Part of a small language model's weights: MLP 3584 GELU.
MLP neurons of a small language model. Each row is named by its layer, matrix (down: output weights) and neuron, and shows model dimensions 394-585. Each number is 500 + 25 x the weight over its row's rms, rounded and kept within 0 to 999. Numbers have three digits each.
A block is one neuron, or neurons of one layer that tend to fire together. Before each block is what it responds to, as a language model described it from the Wikipedia text at the highest values.

Description: Final digit pieces of numbers, mostly the last two digits of years in biography dates (19'52', 19'83') and decimals in tables (37.'9').
L6.down675:492478470491548487462495523523494466505488493480514511529494524469515501492501516485509546539508537521498455519525479533499463482520516488483493496515520514548522491527464500504498544503464480509510503465519475517492503460433536492487522487518501480498534528525459478511480492514482501484515531499528489498502519507552447544488575510481505499514502490482452521501517453508527502502532474511475493526505497518519515456503501469521493466514422513523499466527455466523533513500482540491473494513510523522481512491443505499499513490502493529487473500490488515447511490483524501436
L6.down1815:505484488491539472465481486517475511520490492499521541511486484526535505507441465448500520538481471483544499505538517483465480473499508436540484564450527510474488500513527480510507520482477485531503534500487483503484518533466513423486469495526506511499453492439484492459470480501495499488503443505470509509531515496501485559525480532499494528544507489489439496516500501548469487488526527483496495491462486487516452510541494506536489501523482470481517467455474514516474517551488483485503475514509518493517499528455531555495473499488471495518503492454506541492492508510536472493
L6.down1868:476456571509506453503511520523542464495460467458516516511475480519529549521482505458477525505510510531494463493471506526509526475476458506495531518510492483500517539526489500551478462496521520458471455570489499502494486451461479513494485524507508487510480464509548506485485520428466486497482493520486494474492459482496538534525530525456494530463544496538492451528526537518481545522478534485492509452535549531518516481535519549514523479489519476495495469518510489508533503522517501512486483497468510472500531503519499476519503485491488505472494477538507527482507544467491502502
L6.down3285:495498515530497558450470519513507480498453517497481464510438494520483488485501510490488517513481507467513488503465508494491457517512519526513501496490513510515519497483454495485467525492518485486496541496503476440524532474508521513493526549501502516506502484499494490505487517508501517528517519491467503529505530500485506500550526529461466485500463462521488495519522516498515508487473491502498535518541522533485463483497474507461538517474500446478483531493481504487511516510518478486516504477447514484505521453452482506492508511498489459506469513517524479484507477482508509506

Description: The space or opening parenthesis just before a four-digit year, after months, "in", commas, "to", or table pipes, e.g. "May 1, 1989", "| 2008".
L6.down645:493522502526459494483496496502575524489519542477465507509495471514471497490491502526511484466511506432454522525506490373445517507510502523494528475552509511496475480531475522548502479481494538499508420505532512543507486467455530476490504516540488503510474514480500503496516523508468521498501513499490524514497488431498496509504490488485489468503498516515482527522495499458530478520479498527494511462461480516466539516478517518494487525512528491525494532501476483483487504461499487481484503509487526545517478479528518450509545513491503521486527561479498509522495533519489469536
L6.down650:531493531538457519500494472475488519512522516483496498529462524484496506506540479505520517504488507527476487506455474499469452463508477550522496535539540521450500510474500528535526518508478487466488472469460502514499526514551523472528478490514460458563479520464520501516513518472502520497566519533480495435507511494503496501485529539478453504492519498497491509485508497498477472526527522520429505514481541524568493464534500513454550554544476500487517498489479491498543508474513457462532509501487485527515489508490542522504522486474505518514506497511529479534492484465490515497
L6.down2165:509460481537481546474463497493543541486522489467480501491505506470517506578510524495499529434560512477495500515493471471473497444512445500469520498507515513504466569486438553529475474472483500515505468487521504516443501520507519501537526492492488483492485478509529486486518465452485543492569519511515539526514550458502450502535504502530475525480505516460503485501492535520455523545485493507448504507445478526458518515510501516497464506538536504505479504521463493488505472472486499524527488533498474522510475503494491492465521485471468516504493499492520525537499523478477529543
L6.down2638:491472463501505514539484495520501529511544508484553455487512492469500533523491521510526493498516523472482499538505482524476493453491474507532517493494502470477500555473500515506477476525485515507519469480496541506487507477528513486476478499437491494476477454475474482489515487503507527497541500535469539520488514455521478453531496483502531512493476503533501492510469504488478559531517510511455518495485493520505477541530506486509494500552534519506492478570521485533519494455502510500479505527499478528519530518519500511469548496469465505460498476488515480472505478500503563492

Description: Nouns for political or armed groups and struggles, often the last piece of a split word: uprising, factions, rebel, revolts, occupation, forces, election.
L3.down1920:518518482519485529486506523485487547519505500448465483535495521508485445523511491458478463492519499477541483492492521530536529535525516544486483475496503535537476525506468569491491521481494519516510510562467516473502522514529519487518527503470477528506499534499494494525493547496498525494535482520489502530497548451502447509499486510413507526499559515545498512458476531479469496539473463498498544510529550531540478500529457492523520498482499535545512476481561515518522522478488489469526443518522536486533499461485523549498475522518486493521504494496466515485504480489518466507
L3.down2011:512471488495533469536524496439457495492475477531511495478528511525470495509481508544484494469485473529533462489493488497483526557502532477488500478515523472473504498485541507538502510525506509534481499489518547487502498534512494533470500533538509501455532509480514500472513545496464466508483504511493507487453519521494466465495499498486478507510519496497485497505531484470492517518497531512499540498474532498463506486449534484505494484528523487539521516520494538450474466518515503517538476549484512529499501517540480472487460501471526467520501489462514520539436523540476505496
L3.down2067:568533511505496494476490497483488493486487529472457510512486516520532494491493473530535458505474510522540502501496441516561493573489484485486538473483496501549504496496519516484523513521498513474442500484490484492515495521484475464492514569477561473455550473523495512512510478488499500531479487543502516505487480523477483497546551507480531505511516471526487541519482512503493497521508556506488485494511467505528509528513492489493504503540472494535530489517503453511511462509477480470504535526516534488503448488484516492490492525490463529492497520453506553501469544504546416485
L3.down2915:522460473565485482515478522488486521495482491467491462501496546473453490471476469514473502482498507521507543535535504559498467500540534458529488486537524486527474528462515485494510467486502476518508458501493504528508511471515453483509504492528520479515499484506487546472519512496485501498534469492487499517508509506545514453524528501466466517499533509505521533510494514483498517515501453468443513494490523502503496506424465525527497501443521524517503508502527488550465485519523469548515465469503519491475465552516499473490453507445499438483515491482512545465547521511525480491

Description: Tokens inside Wikipedia tables and stat lists, mostly header cells and pipes (Writer(s), Role |) and final digits of decimals or percentages (36.1, 4.1%).
L3.down346:496450507500500495511453460485503514507507515513449533503513484456465511543491528509525490509528478461514516523508476501562484494506538480490495531514490473501516481487522550502496509487496533490482542444510496460506515491479486480526513504516515526511525488478513505489483515493509496462497523490550501566503499538511533531493463492488497534546462538520484519457525517545526558513520478465507480532509481487503510510466503520498546521491487508524510507492467491505481571477498576487494519497505503506521472552514530521521488496517495517510505513494509533495538508506522501478
L3.down1090:493467501494513568517504501518522451504547521450509540466452539468456518509524509517510532539524523476502477494479479529533503498503499486488511516520494520509491517497514479526539506541449494485535491525490469476506518487472501500493499527483461479497458497499511475473511487442542521502532499532469513499544499499502497520450476503490508509481505496455500518503510501449540496495535497471494474474456477476481494482503511520507489523541477533486492540468493509499491472524523512506472485471524503566538554515510482508520522498489499530520501494506523504511483490488556506511
L3.down1478:499488483472513486449471543507556509523535518493527506482534514471489484511431518483505527515529463484521481529493514497495482489481498490499521454489490498508525468451490444480485518481515504462500504487490490513496517525482533464511574472504507468479525514486515481506452501505495506523504534504516489434526497514540491494474526475518492502457523465530470477479517467507465541475464565518489499574492449496471481516489494485524465498526456513447487574505496488478435525465490496488497484474478488504497442502545492480504543502523497490474473543525508506529477510507478489527
L3.down1630:419511525467529497496517526517523492501493448489493494484474491458473493515497457529461508533524530490493485511472507483510556522485485457483504479487559522506529473541513506530526502489472491441480529483509509523502521501463496463506505472540512469531518524453465515466533464527487503474460510511446519507518507483538511492460552500524519515537514469463492511465488492502519527489495509517493525512507526490509532529517488483498521498531519485528421485543507506505525501543499520463515474491506490519507481489477498509501468530564479468525474488476485461473479502533504484490

Description: The comma or final noun closing an introductory adverbial phrase before the main clause, as in "After his death," "In 1801," "Refusing to do so,".
L3.down332:492508488493530487509462499454503512516469505485530554534484471537488490477490530526522481502457487497520512529521528516458496523513511493486484521479520500464502455508504466480504497535481495494502453528473485487496538453475475519529475498574517498480473501451479473478470515484518507486514472486459486551470498505487494502526500508512502505493491500506487473506529479495476520515538462501512484489481510510488534542473546528468517500472512459484489522484507465469488538481527476521540531496529467524494477522502515482516459463485506532523488509510553511521506467503516488516
L3.down742:506478509518458481510501515499501464542488532483501477464464461504509539477505490543512479468518539463502520485564496540427535489546481471474493520511498511481512493516430507515493510508489479463499469551503512499510464509461511467503485498499496489535509501472527561503482481458511477521493518509506422467479458537485478487483469516518504525483510520505542466500507447432552508527511482480505538464476473494514534455501504487480490480518495470490551554490530529527491518504495490553502460462504527480550510526507485468514476454485491539487531470500491457512493469514479515540
L3.down1887:538453481498529449512511521484530534512508504481511506489459462486528480446472518509482471453469475502500553490478496563474517527527489483508494545460512502454488473498515492474480491546460482469477484539514493487483515478520509491517420529549507516498476475475515449488482475486534504505517486514478500529510517527493500539496499505512501463484508520482501501447520463518471491498528435513519503486469525525499545504453521508471545475513491504547497508542501479549443569515488505531529468501481482514490504460504517504531470511483503490552496478535533557518489472472520500470
L3.down1889:507498509494543483501502506495536520535513500482500523524443486499521470487514524538521501504498466485488547488514525568459515527550487481483463500500511488446538481532499483459479470540514526511485440507535488507526530462533505462506425511563491508522483471445502489476494490503497500476516473472464459517518502535504487534499517513517521465502518497494503504516482525494493509487547460517509505465491472511500544545476499480472513534495494490481515513541491481548456537515535494502569478513541487540529535521472522522529481486504512475553483485500520556518490494483493487479

Description: The token just before a person's full name, such as a role word (publisher, vocalist), by, as, a comma, or a colon or table pipe.
L6.down110:504499510527523497531500531502522504469497534524529518481497452495475546476537497482494495457486572451495521507476480540564465496518545520495494502485406530507516510489496456469476527557479504513498511466518514506502504495527496470494489506520486468444485504464513471472502477518515516490554484491512484495509522512533516521486479501496504528552505523556508538516480494476530554489507555469528503516501507503482563496502484474506486494504492510428480512503464498543529480520490492504508523511561523501482474479486545501512535490495540497531522451535508482475506484507505487485
L6.down1154:534495504531534496493487459533492496454491490507508518478539505515472512476489474512454507494511484490487515488484500555519474574488517525498541531496466474495481524473460462507531501507487507488516479482490528482489490482478528435488485479514532475432503503528487479454530500490475515510524546505531479498528490506482493488452500535495492530512507518508524523491481499552496461530496504517490519509492512471472525456503491511504486561539518514479492532511472506502498454516539488444523475523533494520479489518505534493493496486512491520502478534495500490491506521512505550479
L6.down1429:493498495501477519508492512535504490454493496570535473512540457467511521434453498516496488468530510500476455491441504520495503484491432509524509449526445524477491518484507473481451525500470479512514503441491457475456493498543515510498484523509512470526511476482479480507488495520490477496539512512504451508520514515500534461503510498506494521442494529481481523518503470485500486508499520465520490488482504475483526519515486454464540497503490549468491492489498502464502470482515476492527494443538472495482492515495460532480506538515511476500492490503516513521474525497479550517
L6.down3477:494502554489503504464512507489505493492476501508513491481496474523493504493532504481500525481534548496512490472509465543549510507469466486520442531514469525511467529514490500518508532531475515481491483450534511546480521488445495451471490478480528476485519486474466459468477526500447531494500462482529470524474473500523467502507512513483494510511516512514492491493542525498496503483486491505516503466495520524488472483508516480485542511527456510504464549486511456491515460503537483453467487488519506529497487486523502519464475570489468460455508503518513481464503574509474524510

Description: Middle fragments inside long, rare words split into several pieces, mostly scientific or technical terms, such as thrombocy-t-osis, metab-ol-ism, cyl-ind-rical.
L2.down1581:495484497471487485544479491467554506496553466508472474496512525511504514513511511492515492494492520546492444472516502476510519479503495556485523452484505485512520464457479513533480569528481484455497464480471509495522562486493537462503476492486508499434506549490544565495518513500479488469483474523553539512498521477488490483470464532477523524522508522501528491500500502486513479519490496482480529488497491455486508507476527533501489461514544488470483489478487522540471517512457505537543501505460516490493539479534552515459478525489494491455496493509489502484524508495485521501

Description: Function words in Wikipedia lead sentences about a subject, just before its defining details: is, was, born in, song by, daughter of.
L2.down1694:479486518508502494529472458503521488522516507531526519517461521493522501519482499534533481501526539510468516500478498546487512492526514530512480497461506506477487460495479505499464514502506492530534487526550496513530542501500561497472473478494530508480521512503512485522525523503512555468474495514493511537531504512519458517476502439504478500517513529499478475479479449433533511475497480510540515516492485498483505505560530488438477474494559532521553530516483503530546518516481463503520480495514500514488495514477498534453445509506522514458470480515499489491522502546492473473

Description: Fires on the word just before a person's name, mostly prepositions or colons after relation words, as in married to, directed by, colleague, brother of.
L3.down416:460527516483501483478478520491514485461557457464466476488486534547510503469504474480493517549472538495464508460468492543466494485462441487470477497495513476527488479505498491521525476515528550538529510476507529499510509496499494500497512470541508525474518543417479510442470530503496487475495514480540505526494473487503502469475505502513453507502488504475533521517499463480495488488525474520497522523493500437510471535438517446463481492491508513497526490512533513492521507490490499465502484526514537483498536485562508513493509461532422502513525510518519475501470461500507480510
L3.down599:533500531507502496520480512511498487503471470521497519483464486476463470460487519524499494510499544482492524478461520534483491484479485491504483514521507537492525540478504472528478493512441515477500490509496515456502465454502516524543506483496450494525505506470524505528471470494488467499534513502511483472479448530528470490478527516500506505516512532506502508524538494531463516500481481526486518478474514473493495502528529467491499460483498492464491501451547455526508495502522480504508484484478513477512476515514521487503464514509483497498491515504454493512543545499520462502
L3.down1379:498550496477512515507518515494546507510490529549515470501516478538498506494498518556467506493511527485502522518499504482508430492484482474472438526514530516481506535466524512491530519577466521471534470466470485518477482480561504507524496522495513508488495477498505511492555491498496505496575487524535556478525477478458485470491515499507554497503483506489496513513524531491494524497527535489500512513511503502498530534507475478520492489518472497456536496423481518488533543505521492517520486515522502495513474528496495485520496505493478488488541481499493486462464458503483471490
L3.down2187:521500511519487486539467507516496506462504463519486473464499491521497518521508518449549494522467500473482500490472502522482483490512489466492506547489457483524486458492483518510490506534475513497503477459522480553515503486528511473499499507517537493483527485489451429511500505534481487530517472521491460513515513522509451510493534470473457517519499472472542509490520474523468483490489475530554471511534495475466480483468521501528522505535489493503454563490525497507488465465470490507476465545420526539479471462502512504539518479490455448513521517509542529506522534472499482510

Description: Decimal points, digits and leading list dashes in structured Wikipedia data such as climate tables, census demographics and infobox fields (58.1, 81.8%, "- Elevation"); weaker on scattered word pieces in prose.
L2.down2453:499477483531540479503494543441487520474524478473451490555517453508523514483494517515474483505467535500475486471512488449491486517486455447535481505520497520494511481516485534503525487476509519481506481473498512516494490513521501559481511477488502464481508498485536469472506486485529506463523520483518511542471528512457512520440498510481448532544475518468514492544526497469502533535519506489498502470495495510473518522524505522471506481498515517513509488502479528477503480483506502508512517529487518495524521526487529567511472518501472484469530468506480513493528521512532527511

Description: Tokens completing words about armed forces, policing and conflict, often word endings, such as uprising, Coast Guard, police, terrorist, counter-attack, forces, divisions. Weaker hits are unrelated word-final pieces like Kayak, Cheetah, catalyst.
L2.down691:521496472486481507499444498517517463488506515513496472551519500449479513480506500515522461503504479520487546494518512500514499515538478506494503507518470475559525484506525490552512542467529542494523508486485512513513474506501531479526514505514531480555510501509472536447493519497503523517503498539479484503530530548527445466514543489455519498474515520517512492474510535501491451567486511540492517495516519500502452474519484530498527464494493538510573524467498509555484493517504507529529496534510483493523490501529490480475491488495473476484487504517489568505522476480514533489

Description: The space token just before a year number, after "in", "In", a month name, or a date comma, as in "in 1969" or "March 10, 1882".
L3.down268:500479453497523508501483504528538458445487476470506513523491503497474510489502450492505503460520518529513485518502505487484530496454485521527514513488515498494500508507468509504483510460461497504484541493495523509468446489509492545548485520489461453487518507533485521506517471468515541464553437528532485512492443462466503534462464481497479495521503485520511524466557531489553480476512477436480536490474478492525460509453461503492497481528520509531479502472484489507484473551508494532512532500477480485503524490456492530445493530503475522513480518522475486517440475450558509497
L3.down740:509515498494503485491501455473497484483534483501469505511482485472492502540495533522437520491509510494468496518511488415575475501486478526497500523495489489499486555461479502521483501485493517478491500510483459503469483492553488518463485495458526497488474524473488482529507487489472473521499491506491493525517462509488485512509509491398489488470510495460534477501508480471485499489506529511476464477502492492541507467470509492477486531492519522441479496502493489521474478528538509499509509460523514527484497469494483471512484530513486514503522514508475503525498528489535520531
L3.down2649:509477522477529505472478470498509544504516453505460479514530506512475522495517493478513518477432489483526496515552477483493451482511513446443463476513531470481481464484466495484479511458470505539502490490485492498509474494529532502502461515511518481502459562496528499455490502473480483496501485485480446513494482478498543492521506452486463501479528512488509502526524488500476499476538497503484489522489493474468487455486512526517496517461533511535456509510498484520506561511512527483518507444501483517559491467507528477478490512516504494496513535485507532533479502487494486469
L3.down2788:500560511513488518516461474503516503500509499468526513489503496534475509470526470461492520490511464502522488523505489516525545531520476495474494574492537545487457506496486467487533465474483538475494476513527451487463524483518514464525505502525501467550512519526517499550519501486484535490512573525527496504500494456480505501461531512498537506499501513494467503510541485507481486499515512501496489511463482485490528520529502522530532458477502502521491519483466506526527465510556472495539469503505457468568467515503493493492494471507477500563490510479509535490448511464535479532

Description: Function words and word pieces in war and military-unit narratives (as a, in, near, 9th), plus pieces inside Slavic/East European names (Oleksiy, Zakirovich, Kędzierzyn).
L6.down505:514525518548491477493497491473522504523506467439483499505502442520511517548510471500518454485456476473479492491421526526530500524529477476466497486487523498522545495497487483474469496491506509509537526449485521509533483492485527511538480483458499478479538513483464500498524513511474508461473474466505501508525509471527506476505474496487479492528533498495496491502497543466466499438452521486519481539520540507488504493517500490500499486482528512505503520508497496514465523470496493520491516524514487460528531480489501511509500518488478545511462482491478494492443487483487510501
L6.down1289:487524515502460531445469507528484511475466482495510534533510504477490538525433526514486496493528504491500524506494503482455479526509486467493510535524494473504505489523492505493494503468501504470491484488502513508485508513501531513494510466494499499525457487482540503460493523520485497494539476517468503492498478494492490517528504474510498481489559528488475510494519490462513445529432547483510518533484506485518525476517522512490440469493576460488473518543515499516483477496443490497523454500558565495498514487501485509493487551542520515556514477435494537475496491513500461475
L6.down3063:497529479516488496482490510501551547512533498496486501531542518485459485496522498529506491515524556487473490441491508536504501462469485547509490478494501507515483487508493498467501498489471471520513484497524533492506512469498510501505485452485540556537509483490511495493498514488479545533455484506477462465507464474468512472473499552488488532498515533505492545506508441517487514484502512469504516468477485453512473494498459508508501496483511525478475464505484475491459528482504489524493488449515485524517481428517483488486547500465495526453496451491475495430459466511506474444
L6.down3326:530556515539481520508515541531504538551559530473493481515528421516490465544483478493486496498506561496523517509533530439499482507525481492552530534468511518495550486516539539465507504481467480481476489481487500514505509491479549504569542480538479521497490491510503481465476524490531523454531495532511489496495545520510506522468478507508494500505509478520523512510518505469499482456471533502471529509525473521489503519572483494493536538488542519503490461534518493490543484501501464492510500503463526466530513452489491483469499530536447484534507513475520495484523519523482472492

Description: Fires on the first verb (is/was) right after a Wikipedia article's title-subject in its opening sentence, and on words in table header rows (Match details, Event, Date).
L3.down2058:502505476503517484494525516550507526526514492498443546514519511526473467492429508501517531508555506508438504487452500505520497482464509490478470502495511509468505470482510522477481445478507518501507499507520497516523462501483509486496477497552510508475457503530541553515495463510504445490469515485513492470508467525510481530523486485469487484505519524460480521483526499508550493472546499497450522469502532478498450508522479535469494466519474476442509477503468493503523515513472489487516473514515523519577478527508482501466470477508484509479449510480491498495475542514480483502
L3.down2610:507478479501461474545486462520483518453466494564510487500482497512489466522536522458501481491474550478479513480525516482513535526521503536490473482477521523456532491492478495510502545474521493489527499454511495522531475491516497455456503503473468480489476492458529525436448507487504514519505507505461501483520519447482506549530507475499488541547479525466466498524466474515524485509517509541513499530491506543448504479554537449512520526475526490448491500533498498537474486516482458505499528524539495487490513545481471489471527493451474492481505505449463508450500477483535479520
L3.down3462:462528464530510511521544476546457480506529536506503525468488498488492486512488513490530501502508502522483516502541517519535523556481504472502456491505479492508526503527540495472493527516510474481484493537521476504497512462469529520536466495482518509492540510509515510523471493504498492512479529519532543498525484502484498497514478495508528484524529483492529508511495534534521503513523464511473567522512475467518527466500497547521495514490496445440516535492484497479479514528521493507496490502497456498534494486493520525505478495478478523493458515461507456479477504511540530491
L3.down3477:485491512512478531502494500453511482501499508465509497526499522489491487474485531475524467477551507491480511458504498444513501506517500457487497498543463495522526487528494499491499516543535453510495501481533481503477520490521539507506487477499462509446489513499497498500572513479497453531511472488481525548520445486466459516477483527531482503553541484479532489498506491485447524505516450485512487538497521485522518486478523494532504487527504513488455469475526513515460519484490546477493496529500510567480480514448482510480513498497464503457523511499463500479521486500483510494

Description: Prepositions and relational verbs directly before a named person or group, such as by, of, married, born to, starring, against.
L2.down2111:497510537511492490519464471486495477505533492492448512505557481499497521516502503520515530488528522523516477471474519536520465504511501493513547519509519555490510496531501519534516520517513524506546526512477523514482492430509460501510484480507502464464479476474491480529499483509498531511532487536468522535465486480459512461494545498530523503495518530500531502526517514514495517444526461480480525496468511478466540523501488473508545486483493504482506525459478434530473497493515505519460508483525519487494493521473501473508509452492485438513483524482482513446515499515536495510

Description: The space or first digits (19, 20, 18) beginning a year after in, since, until, or of, e.g. "in 1927", "Since 2003", "until 1932".
L2.down1036:477536489566509494537450479475511506529518509491537519514511522500493477499494505497533557459541498509467505514485497455526461504520490491479493464463492504523507516501510483479480506494516509532502495472486489503447495515503534516528512495480549521495481523460507494487520498519488525492499551556493506512465463469489474527492481481489529517503485471521532535546515480521490510492500515500533539521473474459538498499496475511486484501518490509494473502548526519506530535477491462493517513517521534534507494530526539494503506482474481491489468510496499543506526514496519532543

Description: Head nouns naming what an entity is in definitional or appositive phrases, e.g. "is an American television sitcom", "a company", "an agency"; occasionally a following which/that.
L6.down64:493490522499490485483494500499524468487478494497491458510477550503545521567517512489500549510494533514530498501462517489525474492464461466459481494464448510496492505507536520515520472528510543513466481485504462464495517488508495542491517477498528563500500487474488478531499519487521500488489513431514493485454480519468491519502506501491466493502471471482512522531492459517488524503532505478486484554499466455456438530487499480564437488519478534470504486467484508542514505542497509550503495531488468459494506497491513476520526475487500483496499496539460444494481511558518483485
L6.down179:512499529532498460475565449495558440480481468528525472533469494516508512475541538495466486520496518512499483575524523520545470547508511513526518513502501490499497492501485510498510502489503537509425492491476499516485503489504486482487509495466473525494476502489532502484527482492502496440466516561474493517504459502518497498504554492499491537487507474504459489477473474486519500539533554487452508493471502503508539488503495466492485540516509521477541521512498484490480487555548498490498491492522460546497546508527497462504519514496512545480525499510478476501548468487482533480
L6.down358:485495460495514512499514475485540457506512479509477497476494502555500517506458513459506475533479502492478474497557514500524505475485479496486505504502479500493461492505515500492537549517522472450481498483464479520494478516445510511470524476497499504509520490529550494510524487501494489493477542498460503471498487517526468503502531480482467460536537465502446495504508493523454539499523528472518484494463549510523553474495463490497487521527475507503533503525509501486484487489464507508485514492520510536526499446498480507464446498496519466470500484459505557508482483525522500473
L6.down1949:500483489497545542488511491498503557526518521493510441502495516494484451523498492551488525524559531525465501529477485499484483517479508442514489510495512519502529557504469518492455529511455464509493484502518480516502514488510480515510460443527502531504456494508532460517473536474472517456501532500508507517550518502497469525472524526491475467519506532479513511515528523493508526508522544514512481538494482524546509532493468501508534482505478498527504522525487490508504471475490494539487540485504540517516514526514481501491498477487462507455479452534458473472511508496530523519

Description: Tokens of all kinds inside texts on military history, warfare and weapons, such as unit, battle and artillery accounts: counter-att(ack), 19(43), its regiments.
L6.down1683:514505487480508500466499491537498507499476470477497495474536505476510502547502492487518490544486510490455522462478536541489487496462483494559510514533487481503480483484511540502472487463502496499439536492509579495528471483449526515511521510506502506475488469483469466466479492531504497506489497472510511525506503507500482486511509502460566520473510529486496483471528497501522501544497511486512535512484519509502482491485544504494501511506518515472519478497500496499522471472481462514525535549520462529513525475501514540504489526492522521473468491497473513484490502521479473448
L6.down2606:484495526480481536484451483518483490460444492481497504489474472497520503519498519515549516497484441481484495461477501491504472506483488518509486498493477512531518507498504503469511496542506491522489539498502503474505505515473520495491511488518502528474474552512466500490438503472528468542483461529468445492505497541516542492503477521542508487518483457550497517504500543486497483479518491509476517481540470510500495468478529499500546488519472463477537492532505519502483503511494494497503518513506472485489517442494482495484477509489502458491486485499465479454504510502475524560
L6.down2792:534455487592506505504507506490482448524496497542468456527520527512487470487487495475517515524495488454511501537510476484536520464497505549447498486532495498523500458511494513510506489470498482518521486518472497496519502487490450455476511508490500476542514526533472501534537486581535448480462470480513470522474516458525497493486498496474527505430486526488466514465500481426480515454527557494483497499506510496483462514474517445506535509468506531506473535487528514523503501475466501503518480481488478483497504462471457501461530542485475561503511486505509492503468506472514523557
L6.down3455:507500450489470492511488569475507485515508516513482493526529509520510483517479504484520528448496513468488483474511537500486495483486468493524524457482497525485476504520477466496521509462507530510504504503537460524498538507496487519536523488491532523479460486488483504459478516514467468472490538507467460495490475519526487513447492502491509516461490502502525518479491540474495509484483531527509469495495514482490537474535539449449519534506502461496485514523522447471518541482486447512470573473485523494467512545522507492508503497510469529489510516485493523506477539530508533480

Description: Commas ending a sentence-opening phrase before the main clause, as in "In 2013," or "Historically,"; also closing parentheses after dates and first letters of capitalized names.
L2.down414:526503477517492521519524533519478497486475529487537505494482478476543482523483482488531461528524515486496522444506500499505485523481468522504509486496465536490492488496515514476538466488540524493477510465466507494517529483503500510494486467494476474493481468517506501508506499500524461523488524489535488509487495497456487540508503530495498489533497478496500485505465539473533502462517487544517484495495475524468498496530545481501517473475488516498537498486514460536511528500488490458509489444520510526527500451503449498503473502499500510474465518513518487499481507530524491553

Description: The last token of an opening adverbial or subordinate clause, just before the comma and main clause, e.g. "In 1975", "At this time", "In addition".
L6.down1052:484476537502496509504473484470479495491534529493479471479486517512506503502526511475494533488480446539461546487521471523480493527522527492477514541486469540505492510500481522462485499463584526493530491479502500512471471506496523503528478527507533545520518504499515494525477506467495503475458475524448502489533551505496472471462537504496523518552496486509495549510512493507475514529480545486509528522518520481523476474517501475468449434552512528515469472500523510514487501489540506494498470474525501486496470505512492507482502470491502451481488512467496533530507497484506475492
L6.down1066:545498483519530533515486513520516552508483489476490545492467484535511490498474531501500467454481489539468514476531525576459472514487499479467481528480512489475466523504504508498491492470497489455500509489500507518551544444475496512540459492540514493494503535456503492473507476484490497470487455478478492524507500544519444522519492500516481487515495481548529527518530465512480499539531519494486515477458494531500495528475473453471533493512479505499439478481452452504479524469492488532496488508503476524507524497509544519560489535473499491510510503501465506541499476465490474524
L6.down1502:506514475442512517483521444506512515552538491500466466515457485491496508517486493488495516527502483509534477475540489558485485509480458472480499489516544528482507488485510520497531483482500506480481522443508494498541501478493502490452479481510496507525508455504494520529502536514483544435444508542548486519470492458487498491523509520482545485482484483542477518519523474513497468496534489507475515502505505486509488531530512517519487469524521485510497477491477479518477486535532534489536501489517510543470477477548487504499491489514522500491501480536533514548497481502530504510
L6.down2105:564506489552494501466500454506491488471511484503510512513480489482485477496484512485499492449482525504522494478503486517503487490531493508501496519497518523519482479512471474516512515487499471507478475497525475502477508507537520523497486495509463493483514486465523513451484486503524459466501506501502467552516476520471466495476497469474476523512413476533548493476469481524518518463453504486517477490518486562494565530494527488476475514453493456485538511522461501486522548490479489509490511498528480528491514490536508522524490486530524496496499546504515526505510501499532521477

Description: Inner word-piece fragments of longer words such as ster-e-oelectronic, hy-gi-ene and therap-e-utic, plus the second word of military names like Air Army, World War, Central Military.
L3.down807:488500449487491524538488485474491518457506464439491488484496516502505536480474521459474478473513521452454508494514491484539484510500513453481523473514505499474507502539490478513480525513524468477538486509530512547504510554496518509482467510471531507461527493485515530514527544458484487476518504522498479479495489465515502545476465466491540477489514494550534516492507525531471535462522489538526456488478499498542496523516508497511507502472482507508500504462472568482481509514492504516528485503568475500541516477503510500515466476496488479476491495504507513522529501470467520503
L3.down2347:479517459510481539512490494518496508473491451495542487544453454508511448498513514506530530506476473487495500506538466520508507523510488500497447509519499481482493493479520498514547504454532468538515518485503458481509511467475491494478494520507511487468480513516529495457560484491515487500527493527507509471510548512490511495483526500460469460467495486481537498522541519506539500496544481493516495506511537522500496443480506478523511498494478503474474472495503486536509494495531462500506469510474444511551509449530467514495533491504521560479491529517550501496487493452471469413
L3.down2542:526513489494506535484521522531503501503465460488467477503520476521510522542542536496457509540573509501501544485529495503535485511486484485525507494544471481491531524503505506477509510530472536524515501528507511441443518491476548460474513471450502452470526529471495508496536496499495494498495493514508533466475525481498453518486504535463536465491492513521523506480478506501503466523486470518518514480496495508482500453548464501543486505524486468530517537492524526537493480458455525446524480489481507465542450527481470508504478512441504487521488514485488507488452512516493510492
L3.down2881:518521458491498492486505459497505461484514510501508488452513526463480439514505480479522498514472536469478505487492508503521530523577489484489524502505542513498538461480473475509502512482557450480492525474540479536510511534512521498489504482560502481531477530491521460498483471490506473490511491467495474507516553487470514499486569492518531491513521476470523546457493510496500497533446547468474501493503501491492520501497486460493422450465466478518497479485505490483504502493481525470476527486507505499500530506446511536453465485478513521478450522507486500517486460487488461476